Weights of a small GPT-style language model, trained from scratch on English Wikipedia.
Size: 12 layers, width 448, 7 heads of 64 (1 for keys and values), MLP 1216 SwiGLU, vocabulary 2048, 27M parameters.
Training: 602M tokens, 6525 steps.
MLP neurons of a small language model. Each row is named by its layer, matrix (down: output weights) and neuron, and shows model dimensions 240-431. Each number is 128 + 24 x the weight over its row's rms, rounded and kept within 0 to 255. Numbers have three digits each. A neuron's up and down rows have the sign that makes its largest values positive.
After each neuron's rows, "fires before" lists the tokens most often just after its 100 highest values on Wikipedia text that the model never trained on.

L3.down1190:150123111122124107163139141145091113139151124130122111152124149143120137108085118138113112126097194134127151140057127116097135134136105119136137159125156127129127098054140119102096148092131100111129117166135156126105155170112093107101123118137148136133083131099105122119121147177163144163155167117123111152164131121153135093151092107132175129156133123152120076135190109138139101115139140151164106131124086131189140126122097111145167139131090111131170145113125143099119063113112125163142097170099142145136131133120109128110180104142160134102135108108085138152129105105088105090
fires before: "s", "ing", " to", "ative", "or", "ed"

L2.down435:124127101153154110098147141120118097044105114097146127136164112167106110104140126127110106177128094159122133144133112121129113176153120112154073084131127136130131088089167126123090186131119154128122151127106133074121119136159124162157140128151136146125111126098122137156144108126120103133164132206105191156159112109139120159138122135099105139152159148121124166165124135143123082093149163150129102166118111128122150114102111150083168162092147143131133154144135110118145138119182135103136137093090140124157132150144164155172119101098124140105110130119119156102107137126143091185
fires before: "et", "os", "ar", "an", "le", " |"

L2.down610:121122138106121126077130126135139095114101126126133169158132143156093146172114125119146095137146136151142094080139140111096141109136124119136138082109133078113136121146140105136076158163091100058129122085098110072193114106143116113124097157121145134123113139102141157106135138160124135136136109178140115113187142144116109099169125140131097103152128073147127151159107117130137147091164099151138141067097103111088144139123132139099110106129120099126098136117143137156087127112153118127144171122111121110129145122142116113089117067117102179120130116138124103145129118136140152125
fires before: "\n", " |"

L8.down1188:120117104151096142092122114158166144158137097157101138137151155118134154166132151137110128134110139114150105129131118119107121082080147113124110130149137123170138121096128143126115115128128060149109079199184143093170125148135199154116113110140080073163130172110176100140124146096135126096126160153101118101114152123115125129150123146131118138169187130112118115141110128131099139102139120167090136134155137115100144088181121143092131119106152116100179078137149156113148134119124122141175125103108136120125167120114103143096073106116192108112135146095109125124124133161147163132
fires before: "-", "ro", "s", "."

L8.down1011:089132156132141150172100124169124142115172124105150121136152119168125167103120130120116129104126145142114096141124141171118114171117115108128109126110138125124098154137149159177129147166121151125138154155133103169133134138136136136126126138174109105072099149115159076117087139158160155160121104094166171133090131117141161089120117178107142111158098211134140134089153138114105119130146102137104161130146111165151147144119154157088093128120154126085148133154136112154107095125095074178115107114095115140093110148140146134110096109138134146164107090107121181108148138129120093111
fires before: "n", "y", "ic", "i", "ia", "ing"

L8.down1096:163128133085113088166131105130105143125125127136091142161096117196116140100111091145140135159077157143167146118113114080130136136106138139108085117142121125159157135098094151150178126138131151135143119117145132136146109126130136147127164140131046150135128110134138133127131153118158107091120144140161119100176119106116081155143068148147115090123155136172108145190151137134138151104125159092142119142110079136144213145112138115116136134131146135118151120128117139100139131101169061113117115133133116134087135138111171100127124134156147152105123112121136184150109149152121120115
fires before: "ed", "ing"

L8.down83:148057125133104157176180152129052102144122093137108126140119160146119169147099121115142154187124124189145127144086128177146133114090149118091105129141149133116080161089084116122122161163127139163133131128099123147158143106125164154128173113129101157062131129119111118111160111136119117181111137148129099129152107112112142146173111192140151115125152139131100101117135120139115122112154141151126099131081118117135159195147169144118120136155118133117169144142115127151104130109142090169177130127121093174109140136115166116151142156119110149147114110121141131110202116152136152085
fires before: "ed", "ing", "ation"

L3.down693:155155133085120069130155115121099178139109101151142132124144107134125125117148158125164100111130122122122140100120112148158166056059126116137125109125163099125155129150189155116129133120113156078129127135140175156147155097143096116133126122153139155121069121141120135102135145124167144129124109141120111134094130132138112071126109129154168156159133134146116126128126170176141117161104112150145124150150108134101123133115148123112125111157155067120140131118100125138128149099101112158124161142119095123133122122117130099100101108148127134139108109089109148119097141137152133134
fires before: "\n", " ", " 19", " D", " —"

L8.down1036:086109108126087124112137124079112126095100131099146131126157117137146105118103124112132080117094157185145100170193133173141152149113154082125109129119168186178130139123144156165111114153114133100127126133123173151137137114095132199118125121169118134082152134115144128156160156124163129156114113143184088089152177121159143158115142165089123122121132157118109161144141152131120145104121130125118139137135136099170113090165129111088165126119085121155126129125122144134096107134164168177153142124184144153131078164103152147167099125136123116121166097099116132152150146129131134144
fires before: " by", "ed", " the", "c", " ", "e"

L6.down525:092129146123141124128156125080101129101112130093150143123123195174108134167116179134132097126133148113125110106132089120130100137117100105130090204092110090167106139143127154110112138141119142166097156129160104131157129106096168154148110125184144107163134114107140144121128171099076149112142141145162135099157091106122128113150129130137116108125122093137096131151178157112102109131138149131127092166103150122103195129161159129112142125137138100126137179097173127121178113180144132131126114114129142143118131146142172122155116106141160177110142106134153110144139143145116140096
fires before: "ic", "ed", "ity", "ate", "i"

L8.down882:183116130109139130121142089143148148160111133130148136109127128131112136136120128141118122107116138111109094123124098142128158146112145098132131151142108101096135129160137175168107058117146126129116109140176111127162104157130112139107150138131114103142103130141119140096135150156100109131117148090139108143160115113113144123108100132143136093146134133163126136138109120133108098127146113152148101136162145153161124138149111123072134145142163080137157132086120127143162155143095143123150125174112100155122147113108169132114134118165173170117164156083137175147147129093087136126
fires before: ".", " |", "it", "s"

L5.down831:104146155130126115164098103172149105064096117152117164129102140150112131114106108092152115136136094096132114097163149131158123108167132129145113134135118180081147122128142129134161176113127149000148128118125110150145149167145084113136086081082156105079114152128134133131116148178131088141142122151127119114177123115133124126134132145119106180156131127141159154146124164114090134126102131126128108124159151162159144132127117129111159111128140098100101112140136118121136108125115113125127130110119074109162162117130146142125147147118096134106134086147141168162159118115123148122
fires before: "\n", "-", "==", "===", "The"

L2.down896:089110155139129143142099127093131134102120105124135099154139100105097156106173122100159088139116104105109112110108105110151128135178105134096137110129156136162138164155179152133163173165134121061120109117118153121080132165127138161122119137115131122137129110118137104131156109085125127129156109155148134133152126096122156153129108096114149118125141146104123196137145096157123083066171146163125119141120153112082093123091112123078162142097122072103120126118121170151138135119147142123149110108146156091144072152176131102151127091081136138104085111112130196144107105162127154111
fires before: "et", "os", "ar", "le", "an"